Weights of a small transformer language model.
Size: 8 layers, width 640, MLP 2560 tanh GELU, vocabulary 32768, 61.7M parameters.
MLP neurons of a small language model. Each row is named by its layer, matrix (up: input weights) and neuron, and shows model dimensions 96-191. Each number is 50 + 12 x the weight over its row's rms, rounded and kept within 0 to 99.
A block is one neuron, or neurons of one layer that tend to fire together. Before each block is what it responds to, as a language model described it from the Wikipedia text at the highest values.

Responds to: The first three-digit piece of a four-digit year, mostly after a month or day in dates, such as 201 in 2014, 194 in 1945, 192 in 1920.
L2.up176:55 50 37 60 53 55 59 57 53 46 36 40 29 44 55 37 57 59 44 68 38 49 57 34 77 59 64 75 45 51 49 37 39 55 27 35 42 60 40 41 51 52 40 39 49 51 43 56 41 45 26 32 55 56 20 56 41 50 51 55 47 37 49 53 46 60 50 70 46 54 44 39 37 50 61 25 70 41 21 50 37 46 47 62 61 49 50 74 38 56 33 55 44 47 68 61
L2.up514:63 48 56 28 73 66 59 73 78 62 53 60 61 23 47 81 63 56 41 58 67 59 58 40 64 38 66 61 34 52 39 56 35 50 84 51 52 45 32 41 52 47 82 62 65 61 45 50 41 22 51 44 49 35 48 59 55 42 60 46 58 65 56 29 66 22 56 57 49 48 47 49 54 38 55 35 34 46 26 64 41 72 36 32 64 66 70 73 53 39 58 56 54 24 44 55
L2.up527:71 61 57 46 40 41 64 69 43 58 52 56 49 56 44 82 55 42 37 53 61 62 77 29 57 58 52 47 29 44 55 44 51 54 54 54 25 60 63 46 29 56 39 45 46 34 49 29 46 13 60 35 31 49 73 55 56 61 39 58 64 47 30 51 52 36 46 56 49 59 37 42 37 69 45 27 42 44 48 67 37 43 52 73 74 66 71 63 47 40 45 48 42 44 46 48
L2.up1076:56 41 53 46 46 37 35 59 39 43 37 66 58 18 56 56 49 54 40 64 54 75 46 36 77 51 69 58 46 25 53 45 55 63 39 58 63 54 37 49 20 38 40 26 37 53 43 58 53 20 49 59 47 73 23 54 64 54 59 70 88 55 49 35 48 50 39 64 48 63 48 39 41 60 51 51 38 41 66 67 30 65 45 67 46 51 46 59 55 52 61 68 45 56 44 08
L2.up1262:59 35 45 42 51 52 33 79 74 45 24 55 70 34 59 44 63 53 70 47 45 49 51 46 57 59 75 51 39 54 07 41 45 44 72 69 39 54 31 38 37 55 66 37 30 37 49 38 61 42 47 51 21 57 46 70 55 51 44 44 50 34 33 38 60 23 25 42 54 61 53 54 23 46 38 32 44 43 57 56 37 44 46 49 54 52 52 56 55 48 31 54 58 41 63 51
L2.up1437:44 40 53 40 66 32 44 79 38 41 45 35 49 63 48 65 41 48 59 68 55 66 37 55 50 44 64 54 45 42 51 36 33 48 62 56 61 48 25 28 55 63 47 42 41 70 69 48 58 63 53 62 47 55 32 49 34 58 54 71 54 48 63 33 18 55 27 49 51 71 48 60 39 46 51 49 65 38 50 61 44 52 34 58 58 51 68 66 73 65 38 30 45 52 45 44
L2.up1511:65 31 21 42 39 55 43 71 44 41 39 71 60 59 42 60 59 33 46 43 42 60 41 53 67 50 63 53 49 21 53 45 57 46 46 53 49 58 62 49 40 59 48 49 69 55 61 79 51 44 71 54 29 45 45 40 29 44 39 26 50 49 35 54 48 45 59 31 50 62 56 52 48 59 50 30 64 50 54 42 42 41 52 68 44 83 77 55 41 50 18 73 45 56 64 57
L2.up1671:49 62 50 46 42 56 45 49 57 27 44 39 36 58 56 56 35 56 64 45 47 73 67 53 58 50 42 69 43 43 55 49 38 45 47 69 52 68 47 56 37 54 56 66 53 46 48 84 66 52 50 53 30 42 55 66 77 78 58 51 25 43 36 48 51 40 55 55 46 45 46 39 33 55 50 50 57 56 37 63 35 50 64 55 46 67 49 51 48 44 39 28 42 59 51 45

Responds to: Middle pieces of fixed multi-word names and labels in infoboxes, tables and lists, e.g. Postal code, Una Maid en Manhattan, St. Paul, O'Keefe, No.
L2.up370:44 44 37 51 49 74 51 47 50 50 61 69 41 64 41 47 61 39 36 39 49 44 41 50 48 38 27 33 44 36 53 77 60 62 68 57 37 45 30 45 33 33 65 50 42 44 62 45 61 49 21 44 41 46 46 42 63 44 46 22 22 45 43 55 42 31 48 43 51 37 61 49 45 38 60 50 40 63 43 59 62 59 64 38 83 47 52 48 55 57 54 60 51 60 32 68
L2.up371:40 64 64 64 48 50 51 70 51 63 27 51 47 69 47 47 55 52 65 38 55 46 50 29 46 32 54 62 38 49 65 44 53 26 47 53 40 50 38 64 57 46 50 36 58 62 48 44 39 60 63 41 40 22 70 55 46 68 67 64 61 65 26 12 34 60 53 48 51 40 62 41 63 36 48 39 55 59 67 31 39 52 60 50 57 51 37 66 38 37 56 31 62 62 39 51
L2.up377:50 57 57 51 83 57 28 62 56 69 46 57 48 50 59 53 45 66 34 54 27 52 41 60 70 40 32 54 58 18 58 38 52 48 45 38 54 60 55 63 58 67 68 80 40 47 38 56 41 53 48 40 51 50 36 47 36 40 30 46 37 51 33 58 40 28 36 74 56 42 38 40 40 54 37 22 30 55 37 61 44 48 39 64 32 64 51 58 63 28 49 64 48 39 55 50
L2.up1805:44 60 55 65 54 39 63 49 73 56 54 35 55 49 41 33 48 66 57 63 23 61 35 38 50 67 49 55 47 69 62 52 51 51 63 42 69 57 63 37 75 30 78 47 65 59 63 49 73 50 43 33 81 51 61 42 42 39 77 58 37 64 27 53 48 32 48 48 32 52 47 32 40 38 25 47 52 66 40 42 32 54 44 54 34 36 73 62 52 64 74 55 45 57 60 73
L2.up2127:63 42 68 34 43 63 36 66 59 64 37 66 31 23 44 42 46 57 83 44 52 51 47 54 44 60 54 56 52 52 60 54 46 65 40 65 21 56 54 57 50 54 84 74 52 60 57 49 54 36 54 60 51 41 63 18 46 50 18 39 39 53 69 62 36 41 57 52 59 30 30 50 57 54 33 55 60 55 28 61 56 54 39 33 50 45 55 38 50 37 81 37 47 45 40 51
L2.up2332:50 38 63 49 46 54 69 52 81 54 47 28 38 33 27 52 53 67 40 42 39 65 42 49 43 51 40 51 49 48 62 54 57 44 52 37 51 53 47 57 46 53 52 33 31 44 80 53 50 51 39 46 52 41 44 29 30 65 45 48 49 51 37 50 19 66 41 67 56 34 78 69 45 66 42 57 42 35 35 50 47 45 25 43 45 59 39 52 39 44 45 57 60 43 65 61
L2.up2351:74 54 59 41 42 41 57 43 58 60 76 56 43 34 44 47 50 10 51 49 51 32 50 43 52 71 49 45 59 48 69 57 67 26 65 39 52 62 50 76 40 36 45 76 46 42 61 41 58 51 33 64 81 57 63 68 35 43 62 28 42 48 51 58 47 49 53 48 52 54 53 21 45 54 37 43 46 45 39 25 65 43 55 46 40 42 56 39 36 53 43 49 40 69 60 39
L2.up2541:21 58 34 34 77 42 64 54 52 46 43 53 29 44 55 43 51 44 49 56 68 58 49 50 26 31 51 59 54 41 39 46 43 48 62 42 34 54 54 68 60 48 48 33 61 41 41 51 47 53 67 64 66 46 71 32 55 53 64 35 45 37 49 43 52 48 66 38 28 35 62 59 55 60 73 54 71 53 53 40 37 44 40 32 69 43 35 71 51 40 51 29 29 63 37 49

Responds to: Tokens opening a new cell in Wikipedia tables and lists, mostly the space before a number after a pipe or semicolon, as in | 5 |, | 1. |, or ; 5;.
L5.up82:58 51 56 69 59 44 54 57 47 29 31 59 54 31 55 93 48 70 46 54 29 63 33 36 53 62 43 26 33 47 51 38 49 27 65 41 56 60 63 51 68 39 51 49 67 53 46 35 34 18 65 53 58 47 34 34 46 39 57 66 47 48 45 56 55 32 48 74 62 55 38 17 37 36 58 57 44 52 65 33 61 49 44 57 35 50 49 42 60 62 70 61 74 41 45 37
L5.up334:56 55 48 57 65 39 24 55 50 65 36 43 63 38 69 44 85 49 59 54 67 38 45 33 41 55 43 47 31 35 73 55 58 56 84 66 65 39 55 74 30 61 37 52 39 40 60 33 52 61 41 58 49 58 44 34 29 35 25 58 86 36 42 72 69 65 38 36 46 47 52 60 40 59 26 43 42 52 48 41 42 51 51 38 45 43 43 38 53 56 87 64 44 85 54 55
L5.up786:68 52 63 39 76 37 67 40 40 49 33 48 53 27 51 55 61 60 23 57 51 12 58 37 50 46 38 61 36 44 48 42 47 45 68 53 58 49 73 42 54 61 69 54 36 32 40 44 63 60 38 57 48 20 52 46 47 47 57 39 53 22 61 36 64 41 63 57 44 40 58 51 27 34 62 58 62 59 61 15 71 29 54 43 45 28 41 44 75 25 44 34 48 68 41 53
L5.up1164:64 49 70 58 41 53 46 56 62 49 48 49 49 50 44 70 73 32 51 62 39 40 34 47 58 61 31 63 23 35 49 61 53 54 34 52 62 45 39 58 60 38 76 49 24 48 58 34 57 62 50 47 55 60 66 44 56 20 52 26 72 54 34 46 50 55 49 62 45 66 49 44 37 52 27 48 56 50 80 46 52 50 48 44 44 45 39 18 58 64 50 71 49 38 50 53

Responds to: Word pieces inside non-English titles and names, mostly French, German, or Spanish, in bibliographies and filmographies, such as tradu-ction, é-to-iles, Wan-zen.
L3.up916:43 52 61 71 43 49 45 60 60 44 57 35 62 66 55 53 54 69 63 65 44 33 55 49 54 72 58 49 78 61 56 34 58 58 64 64 65 45 46 49 47 59 48 57 35 42 57 61 64 35 39 54 57 46 64 51 20 56 55 47 61 45 22 50 52 51 50 70 48 44 83 69 59 37 52 45 58 29 78 30 42 42 50 41 70 48 33 50 50 60 32 52 60 62 35 60
L3.up1238:46 57 47 32 47 54 31 32 79 57 58 42 61 61 48 53 58 55 49 69 64 55 50 51 39 70 45 24 62 70 63 24 76 37 69 59 45 47 64 62 61 62 68 51 35 49 53 64 66 35 61 59 54 48 41 73 60 43 55 27 34 34 31 51 44 47 45 57 59 54 59 61 78 44 40 44 49 36 34 60 61 63 29 43 54 49 41 64 41 52 36 52 38 67 55 68

Responds to: The space or first year digits (such as 196, 202) right after a month name, in, or since in dates: July 1872, May 24, in 2005.
L3.up746:61 42 43 41 66 46 40 43 28 59 50 28 72 53 54 54 54 53 37 51 46 60 43 45 39 43 65 53 58 57 17 41 69 59 18 42 33 39 41 54 51 75 47 62 51 54 58 67 63 50 50 62 66 47 44 57 37 38 45 70 61 64 36 74 65 48 42 36 62 48 39 26 46 61 47 46 51 69 48 42 56 46 68 65 62 57 51 30 43 53 44 33 61 31 49 50
L3.up1815:46 48 36 43 43 52 63 56 87 50 41 66 46 57 59 84 42 39 66 49 46 53 60 36 54 52 58 72 45 32 36 50 32 40 73 56 70 46 45 62 40 51 52 49 43 62 43 41 66 38 45 76 49 51 48 47 34 66 50 51 52 41 56 47 51 34 41 49 45 73 64 28 61 53 36 67 61 39 56 48 28 54 72 54 58 64 53 46 56 36 34 50 36 48 49 50

Responds to: Content words or word-final pieces that complete predictable technical noun phrases in science and technology text (gene expression, flash memory, inverse scattering), plus LaTeX delimiters and closing symbols in math formulas.
L2.up404:64 75 49 48 46 58 45 62 58 63 55 43 57 42 57 44 48 37 61 31 63 59 60 38 43 60 61 33 50 56 40 55 37 49 70 44 69 41 36 55 60 46 49 38 38 34 49 42 44 56 30 56 48 26 55 31 52 31 64 43 45 48 29 53 33 46 41 53 53 45 58 49 17 39 49 59 55 57 43 58 44 38 52 72 47 27 42 42 66 40 40 51 62 48 66 39
L2.up429:55 47 38 41 40 57 31 59 58 65 59 59 73 58 36 62 48 42 55 52 51 58 45 46 43 48 53 28 41 42 37 59 25 72 55 50 56 41 41 39 57 36 47 42 56 52 40 48 47 43 47 72 51 46 62 55 40 62 55 44 55 32 59 64 42 64 48 52 40 37 47 48 43 46 34 56 33 55 48 55 51 58 56 45 36 56 56 61 38 72 50 77 73 42 24 39
L2.up539:62 48 42 35 46 62 56 45 50 42 66 66 61 54 43 56 55 62 36 41 70 45 58 49 59 28 25 78 53 55 64 47 54 49 77 56 41 38 57 61 57 57 43 36 36 36 67 33 54 60 42 50 37 45 45 38 65 61 42 48 68 39 50 66 55 56 40 59 58 61 54 48 72 51 61 36 63 66 47 63 37 54 78 55 38 62 69 41 43 58 36 59 73 58 38 55
L2.up656:67 59 75 37 37 37 48 55 60 65 64 43 47 50 50 61 41 60 47 56 72 57 58 33 40 46 46 41 44 59 45 62 59 65 49 49 44 43 36 64 72 40 35 61 39 37 48 33 54 54 49 50 41 60 49 40 60 35 59 28 47 66 70 38 57 55 40 56 40 45 50 50 50 39 59 67 45 54 59 50 70 35 78 40 38 54 35 48 16 42 48 57 41 52 41 56
L2.up900:32 28 39 56 45 37 78 50 34 66 43 50 54 46 65 65 23 50 46 53 36 52 52 56 44 55 48 57 34 29 56 59 54 38 35 79 55 37 58 47 42 37 36 48 44 48 48 44 57 46 75 44 73 32 70 30 28 35 57 54 73 34 32 45 54 57 63 43 39 68 46 40 61 47 57 57 31 44 38 58 61 49 66 52 56 47 71 31 57 27 65 51 69 54 56 55
L2.up1196:66 55 51 60 47 52 74 50 66 56 78 82 45 64 32 54 46 68 67 53 51 64 53 25 38 50 74 33 52 40 39 56 71 66 47 46 43 35 23 34 58 44 61 46 42 32 57 43 75 43 59 42 59 76 40 53 32 38 60 57 54 36 37 52 42 63 37 55 39 55 38 31 45 54 59 49 56 45 65 57 76 43 40 58 35 51 64 48 71 78 31 58 36 48 31 47
L2.up1591:39 36 39 49 47 54 38 53 46 54 51 46 48 56 62 62 39 45 47 46 54 60 57 27 51 60 44 56 39 51 40 48 67 38 49 70 30 37 50 42 33 54 50 46 61 41 65 60 53 35 63 49 44 54 50 52 47 21 47 55 74 36 63 37 62 63 57 58 41 37 36 39 56 44 52 52 50 49 64 37 66 59 42 44 56 61 54 40 45 48 65 65 75 56 48 71
L2.up2119:54 40 28 48 44 58 61 50 54 84 64 64 46 67 62 45 52 56 67 58 49 40 52 58 33 60 48 31 54 61 53 45 43 75 53 34 49 38 34 71 37 54 19 38 69 31 48 42 31 37 35 27 55 50 49 44 51 53 40 50 54 67 62 54 58 47 29 36 36 38 62 32 46 65 50 49 26 57 57 41 46 37 40 50 57 40 62 46 38 74 55 72 60 42 57 64

Responds to: Cells in the last or next-to-last column of pipe-delimited wiki tables, such as totals, percentages, Year, Qualification, Report, and the separators just before the row ends.
L2.up138:34 43 60 35 68 47 45 57 45 42 44 55 46 57 46 48 67 47 39 42 37 40 57 41 59 42 52 44 62 70 45 46 38 50 49 00 29 42 66 54 45 44 76 47 65 63 45 53 38 57 45 56 43 57 50 43 52 58 42 66 44 43 44 37 46 65 40 61 58 63 55 48 51 45 65 65 27 35 50 56 55 46 50 54 51 52 19 42 44 44 51 38 83 61 50 59
L2.up672:20 61 46 71 49 48 39 61 43 44 53 67 40 58 36 63 42 38 56 49 53 76 69 58 52 46 41 31 46 39 48 41 45 62 59 27 73 31 49 32 55 33 62 52 57 45 45 57 38 24 31 49 38 51 70 62 64 58 55 40 53 41 48 43 23 65 59 37 62 35 47 51 67 36 55 27 37 41 47 57 54 45 50 56 78 57 41 60 25 54 51 29 50 33 54 53
L2.up934:47 36 42 48 60 36 61 39 48 40 50 64 25 49 29 51 64 40 50 49 29 18 55 66 41 37 34 54 43 61 36 51 53 41 48 34 62 69 64 23 57 46 42 61 55 58 51 51 27 64 23 38 36 52 60 50 72 60 65 28 60 63 47 76 23 49 66 62 43 39 42 47 50 40 24 42 57 38 66 36 56 32 49 50 37 49 44 49 52 35 43 35 89 48 35 73
L2.up1114:31 72 24 58 49 35 60 58 47 36 49 61 40 66 41 47 54 59 39 53 51 63 59 43 29 41 36 42 51 39 57 44 50 48 59 45 45 48 56 38 63 38 45 42 57 57 66 56 44 37 29 50 46 57 69 53 56 65 50 32 41 49 62 50 19 47 35 50 72 41 43 45 45 45 39 33 56 12 58 40 55 44 46 39 52 27 29 46 50 49 46 38 75 41 49 57
L2.up1141:38 48 40 62 47 29 50 57 55 46 55 55 32 64 60 38 67 30 28 34 28 42 52 53 45 72 63 53 36 46 59 50 45 28 34 20 61 44 72 70 44 36 49 36 48 59 41 56 56 39 54 50 65 68 46 46 62 53 52 31 20 41 57 67 58 55 34 65 36 53 70 43 56 30 51 55 56 28 42 53 46 46 52 54 58 39 05 60 42 24 74 31 69 37 56 36
L2.up1185:51 71 39 51 46 58 74 25 47 60 38 67 37 35 47 57 60 59 45 33 32 28 51 63 68 48 47 39 48 43 55 31 39 69 45 40 61 72 55 35 67 46 57 70 65 34 49 48 36 58 50 32 37 45 85 61 78 50 48 68 47 38 52 38 29 66 67 49 59 62 48 46 61 35 43 45 80 44 51 35 46 45 44 38 41 43 41 60 52 63 28 33 57 54 29 56
L2.up1584:70 52 78 42 68 08 43 61 48 50 61 64 60 39 43 67 42 46 68 32 65 46 32 51 53 48 54 30 35 57 49 54 38 38 36 51 53 54 75 45 56 51 68 50 53 53 42 30 42 72 57 36 19 47 55 31 50 67 50 48 65 69 46 61 36 44 34 39 57 37 63 49 60 44 50 49 63 42 61 43 43 52 44 42 53 44 45 36 41 47 43 42 50 62 50 54
L2.up1759:15 49 58 62 52 36 50 54 52 31 50 74 42 51 35 58 44 38 47 49 42 69 54 49 56 50 40 43 53 45 50 45 39 54 48 51 42 21 73 43 52 35 54 60 60 38 70 43 33 25 47 42 20 58 61 47 72 61 65 33 58 49 49 77 32 50 51 51 39 45 59 44 57 36 37 34 37 36 53 60 67 30 45 51 50 49 35 47 37 54 66 61 82 32 62 54

Responds to: The first three digits of a four-digit year (e.g. 190, 197, 200, 202) in dates, citations and parentheses, before the final digit.
L5.up762:52 48 36 64 53 55 44 51 68 40 49 39 59 50 46 60 79 90 50 28 79 42 60 53 55 53 48 35 57 18 58 52 90 58 51 07 46 43 52 36 31 64 54 38 59 62 28 64 71 27 42 39 58 57 46 66 38 83 48 54 36 61 57 49 37 54 37 36 56 42 38 35 50 56 46 41 60 52 55 27 44 39 60 49 38 75 68 42 56 42 32 45 58 58 46 20
L5.up931:36 57 34 47 49 55 39 46 36 72 52 48 51 46 50 55 51 55 42 35 72 48 48 50 55 49 41 53 35 33 42 55 53 53 58 54 60 40 46 26 39 54 53 42 49 62 48 50 57 45 50 47 50 49 60 72 57 75 67 53 73 64 33 65 52 48 66 67 56 53 55 53 61 45 59 68 58 55 54 49 64 66 62 49 68 69 52 44 59 51 42 70 45 68 63 61
L5.up1586:76 42 61 64 53 77 34 30 39 51 74 31 39 52 68 57 39 48 40 64 69 63 58 51 47 51 43 40 55 26 58 45 32 58 53 42 41 53 34 57 56 69 72 71 48 58 54 48 45 46 19 42 60 56 47 58 33 59 63 68 67 58 71 51 59 30 58 50 60 39 29 30 48 54 50 57 38 53 36 65 47 51 73 52 46 38 59 38 61 64 43 52 32 45 76 48
L5.up2370:49 49 51 53 51 70 38 50 61 62 50 52 52 58 58 52 37 44 47 46 56 47 61 36 44 48 34 76 39 33 34 53 61 55 60 53 62 69 42 41 44 73 66 53 49 65 26 43 53 41 40 36 61 62 40 55 36 73 53 42 86 41 34 55 51 52 26 37 46 56 40 42 48 66 43 55 43 48 52 71 35 31 60 48 53 35 38 49 51 41 55 49 50 40 51 50